config.toml
num_hidden_layers = 15
hidden_size = 192
num_attention_heads = 6
num_key_value_heads = 6
head_dim = 32
intermediate_size = 768
vocab_size = 7788
hidden_act = "geglu"
norm = "rmsnorm"
norm_place = "pre"
norm_eps = 1e-05
positions = "rope"
rope_theta = 16800.0
rope_fraction = 1.0
qk_norm = true
attn_scale = 0.258
bias = "all"
tie_word_embeddings = true
parallel_block = false
init = "normal"
init_std_qkv = 0.0449
init_std_o = 0.0449
init_std_up = 0.0449
init_std_down = 0.0
optimizer = "adam_variant"
learning_rate = 0.00245
lr_mult_o = 0.96
lr_mult_up = 0.871
beta1 = 0.9
beta2 = 0.98
lr_head = 0.0112
warmup_steps = 204
schedule = "wsd"
decay_fraction = 0.923
decay_shape = "linear"
final_lr_fraction = 0.0
batch_tokens = [65536, 131072, 196608]
max_seq_len = 512
doc_mask = false
z_loss = 1e-05
train_tokens = 730400000
max_steps = 5685
dataset = "wikipedia_en"
MLP neurons of a small language model. Each row is named by its layer, matrix (gate and up: input weights) and neuron, and shows model dimensions 80-175. Each number is 200 + 20 x the weight over its row's rms, rounded and kept within 0 to 999. A neuron's up and down rows have the sign that makes its largest values positive.
Before each neuron's rows, "fires on" lists the tokens most often at its 100 highest values on Wikipedia text that the model never trained on; "fires after" lists the tokens most often just before its 100 highest values on Wikipedia text that the model never trained on.

fires on: "==", " be", "==="
fires after: "\n", " can"
L10.gate479,227,204,192,205,218,183,199,170,189,203,188,222,213,194,189,183,173,206,219,195,166,187,188,193,154,194,161,183,189,225,211,182,222,199,190,215,218,211,211,213,168,185,204,203,220,181,230,155,178,206,193,206,193,229,201,187,248,210,188,247,191,193,181,216,225,203,175,211,218,204,220,179,197,203,208,181,228,169,205,202,190,205,207,149,223,198,216,231,198,189,195,181,234,181,165,205
L10.up479,215,215,193,213,170,206,207,221,192,165,210,206,224,179,227,196,182,235,212,199,160,214,212,213,211,197,191,210,201,193,222,184,210,180,200,212,203,192,233,234,197,179,206,217,182,229,212,172,175,226,206,200,149,201,172,220,223,215,204,199,255,196,224,181,191,194,186,212,225,210,205,166,171,176,214,162,148,219,192,216,177,176,198,217,210,187,194,206,210,184,188,202,220,207,172,206

fires on: "0", "1", "9", "8", "7"
fires after: "0", "9", "1"
L12.gate725,214,214,161,160,194,216,211,207,203,167,242,181,225,203,219,226,186,197,173,184,168,205,205,207,204,196,201,181,194,210,196,224,189,218,222,162,198,218,220,207,209,178,189,216,191,220,189,229,218,222,199,203,219,190,187,196,197,194,189,218,198,225,163,216,232,185,200,212,202,188,207,252,237,170,181,210,174,222,185,174,203,187,203,180,192,162,199,192,205,210,205,199,185,213,175,203
L12.up725,191,181,200,194,208,212,204,233,171,179,187,205,237,200,228,175,166,211,175,209,219,206,187,232,165,230,207,205,216,180,179,183,204,211,217,195,202,220,182,206,222,172,196,172,178,186,198,237,223,223,174,190,212,165,188,222,208,217,224,175,210,158,222,188,210,181,213,207,212,207,199,216,233,184,224,190,218,234,206,207,155,194,179,202,173,187,167,194,201,225,201,212,215,201,223,211

fires on: "0", ",", " and", "1", "5"
fires after: "0", "5", "4", "1"
L10.gate65,178,140,188,185,200,178,152,185,227,203,199,219,198,219,181,193,247,205,193,188,173,217,190,182,195,181,184,187,220,159,206,176,204,158,176,207,205,192,171,203,190,170,218,205,194,228,198,191,222,178,223,189,203,177,206,219,223,186,200,198,194,219,167,210,209,219,196,227,220,204,241,241,217,203,181,213,232,208,162,174,204,212,189,182,203,219,169,206,196,193,194,197,229,215,214,215
L10.up65,194,173,194,187,202,196,210,167,193,212,204,175,229,213,208,212,218,214,198,194,193,189,238,184,215,225,169,211,225,202,187,161,164,230,210,227,210,191,195,228,162,169,178,185,221,152,213,210,209,215,220,205,185,200,187,181,197,186,219,221,200,138,231,215,193,196,220,214,229,194,206,200,228,179,210,229,190,216,166,205,211,247,214,203,199,237,197,235,204,196,153,180,163,224,232,213

fires on: "\n", "h", "=", "}", "rat"
fires after: "\n", ")", " c", "od", " per", " conc"
L3.gate394,204,167,184,203,199,211,209,170,199,227,206,187,213,225,191,201,189,230,213,227,178,243,198,172,176,201,210,209,206,172,233,212,193,223,207,234,209,216,166,208,199,221,185,218,195,175,218,191,215,195,244,212,204,203,187,220,219,186,198,187,204,208,200,221,194,190,187,204,215,222,217,200,185,220,174,218,199,198,195,179,223,206,211,229,227,211,198,205,186,170,205,224,206,199,207,184
L3.up394,173,216,209,149,225,195,207,210,199,178,195,222,181,184,220,238,200,179,207,214,222,156,181,222,202,176,187,211,189,183,182,191,195,244,217,200,214,203,201,203,180,222,181,205,212,170,200,230,227,223,193,222,189,187,203,167,210,217,182,191,221,208,199,178,204,224,217,161,209,194,208,209,186,225,230,186,198,193,200,225,217,181,212,217,205,215,181,175,155,212,190,215,226,210,185,217

fires on: "==", "===", " of"
fires after: "\n"
L11.gate122,207,190,181,197,229,160,201,182,216,232,199,223,210,206,188,205,199,199,216,189,182,223,211,211,208,188,174,176,216,192,182,176,189,212,203,216,175,188,193,227,207,212,210,196,213,202,179,195,248,176,196,212,227,170,185,185,239,184,194,220,203,197,206,220,175,196,190,183,209,250,206,229,149,225,207,212,250,188,180,198,170,228,184,170,229,217,197,196,142,205,219,160,193,215,175,199
L11.up122,212,231,203,203,250,210,216,227,184,173,214,225,173,229,198,197,228,211,172,234,173,168,213,204,215,204,192,185,203,165,189,202,173,227,191,234,213,177,196,225,206,166,209,217,184,182,207,173,227,238,212,201,197,182,221,185,216,197,220,190,191,184,203,181,197,195,214,187,208,201,201,194,202,195,234,204,202,218,216,209,201,169,216,193,178,204,199,208,192,210,243,190,211,232,187,206

fires on: " ", " |"
fires after: " |", " Votes"
L10.gate529,168,204,172,177,214,172,230,207,203,236,178,236,198,212,217,177,187,176,172,232,161,196,212,170,176,190,229,170,201,240,230,226,193,196,186,197,220,182,190,198,239,209,202,207,219,180,179,173,188,190,195,163,198,220,230,168,195,210,175,211,195,194,187,180,212,215,194,223,196,180,214,210,205,218,206,186,182,181,213,218,132,200,195,192,178,216,190,184,203,206,215,186,234,202,196,201
L10.up529,235,209,185,189,194,193,170,186,205,188,244,235,175,203,194,220,200,227,180,225,208,189,193,219,231,189,212,198,215,172,213,204,184,224,202,241,182,172,157,154,217,212,221,206,215,193,196,160,171,179,187,217,212,189,175,187,186,190,206,212,202,220,197,226,195,217,228,201,227,195,212,199,214,194,158,195,164,211,192,181,197,160,206,175,202,208,184,193,190,190,199,214,202,187,236,212

fires on: "1", "2", "4", "7", "3"
fires after: " ", "1", "2", ".", "0"
L12.gate33,197,183,192,192,175,202,179,196,207,199,215,191,209,187,191,203,193,230,187,191,194,138,223,186,153,209,159,206,212,182,210,216,205,192,221,215,210,180,177,219,205,151,225,208,159,159,195,202,230,188,209,193,205,171,209,205,194,201,207,185,203,189,200,205,226,217,216,212,205,211,237,213,173,215,200,215,206,198,195,196,220,218,196,182,202,211,170,220,189,190,181,204,223,195,201,233
L12.up33,213,188,176,207,201,205,195,213,197,198,253,213,214,203,172,187,219,195,180,214,195,183,205,237,199,213,189,186,201,182,163,221,216,219,189,205,187,181,215,174,189,133,207,221,186,232,241,210,158,215,181,191,196,195,207,248,208,204,179,245,181,203,169,190,173,186,214,198,218,207,213,192,204,241,192,175,198,178,184,238,219,224,216,203,211,172,206,209,211,191,172,212,197,198,211,198

fires on: "0", "1", "8", "7", "5", "6"
fires after: "0", ",", "9"
L11.gate175,194,211,186,192,205,205,194,205,187,224,231,230,186,223,219,213,189,180,216,203,171,206,216,170,202,202,187,164,215,199,224,166,211,207,180,210,212,194,201,183,179,186,185,196,175,245,234,185,209,220,230,209,200,186,204,218,166,212,169,203,177,212,218,222,195,178,184,197,201,179,248,164,190,182,178,214,225,181,198,209,181,234,194,205,179,205,219,164,189,228,225,187,205,191,169,198
L11.up175,220,161,190,204,214,258,190,179,197,207,236,189,220,181,208,198,150,163,211,193,186,177,196,182,193,191,195,202,213,194,191,192,184,261,216,169,223,186,161,232,217,211,189,191,175,207,237,200,184,163,177,200,213,210,172,216,229,202,188,221,208,208,192,210,191,197,211,172,190,227,213,176,176,207,204,171,192,192,208,199,213,231,209,209,181,221,215,163,190,185,242,189,199,228,200,215

fires on: " ", " M", " Form", " W", " r", " H"
fires after: " |", ";"
L3.gate576,191,216,208,196,211,208,160,207,188,219,174,212,193,207,221,192,190,220,223,199,174,202,174,181,179,167,187,234,187,210,230,194,183,213,220,169,196,220,166,224,170,211,212,181,204,220,208,173,190,218,185,252,216,152,224,193,206,215,195,211,206,196,217,184,164,215,208,201,207,214,220,173,220,182,195,214,197,197,246,237,175,172,207,211,202,182,204,204,185,187,185,171,202,221,192,193
L3.up576,198,161,194,218,219,192,202,219,199,201,185,235,179,150,207,208,231,202,191,169,179,189,181,166,217,206,190,235,176,166,203,201,208,188,178,237,196,218,181,180,205,210,245,177,189,175,204,180,156,202,181,193,172,181,156,192,188,220,217,200,168,217,162,207,172,186,205,193,219,208,241,194,199,200,173,205,191,185,201,202,182,193,197,165,221,188,239,220,208,192,196,180,213,203,166,215

fires on: "0", "7", "9", "8", " "
fires after: "9", "8", "7", "==", "0", " |"
L12.gate273,207,215,227,175,189,209,230,200,204,209,227,182,188,160,211,185,189,234,178,222,205,206,217,218,166,177,170,192,208,223,213,228,228,182,215,210,197,172,161,214,234,215,226,202,228,200,188,200,197,217,226,186,211,230,229,188,226,225,186,223,178,211,217,198,228,177,189,238,213,215,207,249,198,162,181,222,204,168,203,232,204,171,197,158,184,221,191,203,214,198,209,168,201,214,235,193
L12.up273,212,217,177,223,207,210,190,185,170,193,237,196,193,190,190,242,183,179,218,199,209,199,160,214,206,188,188,225,182,179,206,184,199,211,189,231,209,221,219,210,173,204,196,160,201,216,187,211,245,202,194,233,210,187,189,168,184,206,199,210,220,218,261,189,226,202,214,190,169,197,188,185,167,184,183,173,206,193,197,173,231,188,188,222,167,217,192,192,166,178,180,198,198,176,200,204

fires on: "2", "1"
fires after: " "
L12.gate454,165,221,149,181,187,208,203,215,185,223,200,175,208,225,212,195,199,194,198,181,204,213,229,229,230,203,225,218,187,208,200,220,192,176,220,200,169,206,221,214,211,204,190,202,194,223,187,200,233,182,196,245,177,191,174,176,204,215,202,186,221,204,210,188,211,190,177,197,184,191,210,221,247,170,189,234,230,186,177,178,220,218,190,227,214,184,189,190,190,203,195,208,211,206,194,183
L12.up454,235,204,165,210,176,163,197,230,204,183,190,223,215,166,215,196,190,204,208,191,198,207,241,178,157,215,210,197,201,178,259,238,207,178,212,169,182,214,191,212,181,192,193,208,191,217,205,206,208,217,191,188,167,218,203,203,182,219,195,182,219,212,199,222,243,191,193,195,209,229,202,227,203,181,220,228,192,220,205,188,182,201,190,206,219,218,148,186,201,166,215,194,201,183,168,232

fires on: "2", "1", " ", "3", "5"
fires after: " ", "1", "2"
L10.gate359,190,183,164,199,162,206,206,215,208,244,174,182,203,183,200,183,205,192,175,209,209,229,227,207,145,235,185,209,231,196,210,185,201,222,206,195,208,191,162,188,215,205,232,196,191,205,205,180,197,161,221,194,179,214,226,199,215,219,193,216,184,171,186,223,188,176,241,197,173,232,225,246,198,177,209,181,238,190,182,222,199,212,175,212,202,213,191,214,221,241,179,183,187,187,240,215
L10.up359,214,199,222,201,223,214,201,185,178,173,193,227,184,159,214,203,208,219,167,191,206,199,224,213,209,203,178,175,224,178,199,196,209,214,209,182,207,195,188,201,228,163,199,215,212,212,186,207,217,187,212,199,181,193,181,199,224,198,206,168,188,218,239,184,239,208,232,198,213,192,211,198,223,205,218,188,229,183,190,186,198,206,188,242,200,229,199,218,189,195,189,188,176,198,208,214

fires on: "2"
fires after: " "
L12.gate341,174,152,213,202,217,192,188,205,180,170,202,244,227,201,230,178,167,232,212,165,160,199,208,176,180,216,205,209,199,194,223,216,164,200,171,203,203,205,206,187,201,183,190,183,179,195,186,187,208,213,186,212,190,217,209,188,206,245,174,187,239,192,176,188,222,182,201,229,183,193,207,237,221,207,168,222,196,211,197,160,187,214,197,163,218,202,172,188,253,198,198,219,181,184,190,186
L12.up341,172,212,184,192,183,200,206,185,149,184,180,180,187,146,214,175,212,198,188,165,189,249,239,193,192,174,206,195,198,184,193,210,195,196,207,182,189,168,218,213,210,185,180,191,218,178,197,184,234,198,219,231,195,185,162,178,176,174,205,215,187,184,225,229,244,187,230,240,189,214,192,226,185,207,219,218,198,223,214,198,228,193,200,215,195,193,178,191,195,164,197,189,220,173,181,199

fires on: "0", "s", "7", "8", "4", "th"
fires after: "0", "8", "7", "9", "1"
L10.gate596,175,218,205,216,211,190,213,213,222,202,192,200,224,189,208,232,179,186,206,177,185,203,174,194,192,188,191,210,213,232,212,193,167,189,171,185,212,228,182,189,253,187,185,193,193,205,217,179,222,205,220,203,200,189,233,185,161,199,170,257,187,202,230,226,233,165,192,224,219,189,233,195,196,173,188,220,192,221,205,196,207,194,153,203,175,239,204,200,185,198,184,207,196,173,205,198
L10.up596,247,210,178,221,228,252,179,193,190,187,224,160,186,190,198,220,184,198,205,177,185,175,196,205,220,213,178,229,187,196,191,231,227,212,180,188,232,177,188,181,190,216,236,225,201,186,208,178,223,198,211,198,242,158,186,210,213,181,207,248,198,205,188,199,173,211,232,186,187,172,201,196,229,204,239,194,200,207,181,162,196,217,187,186,220,217,203,213,164,147,192,188,169,186,208,202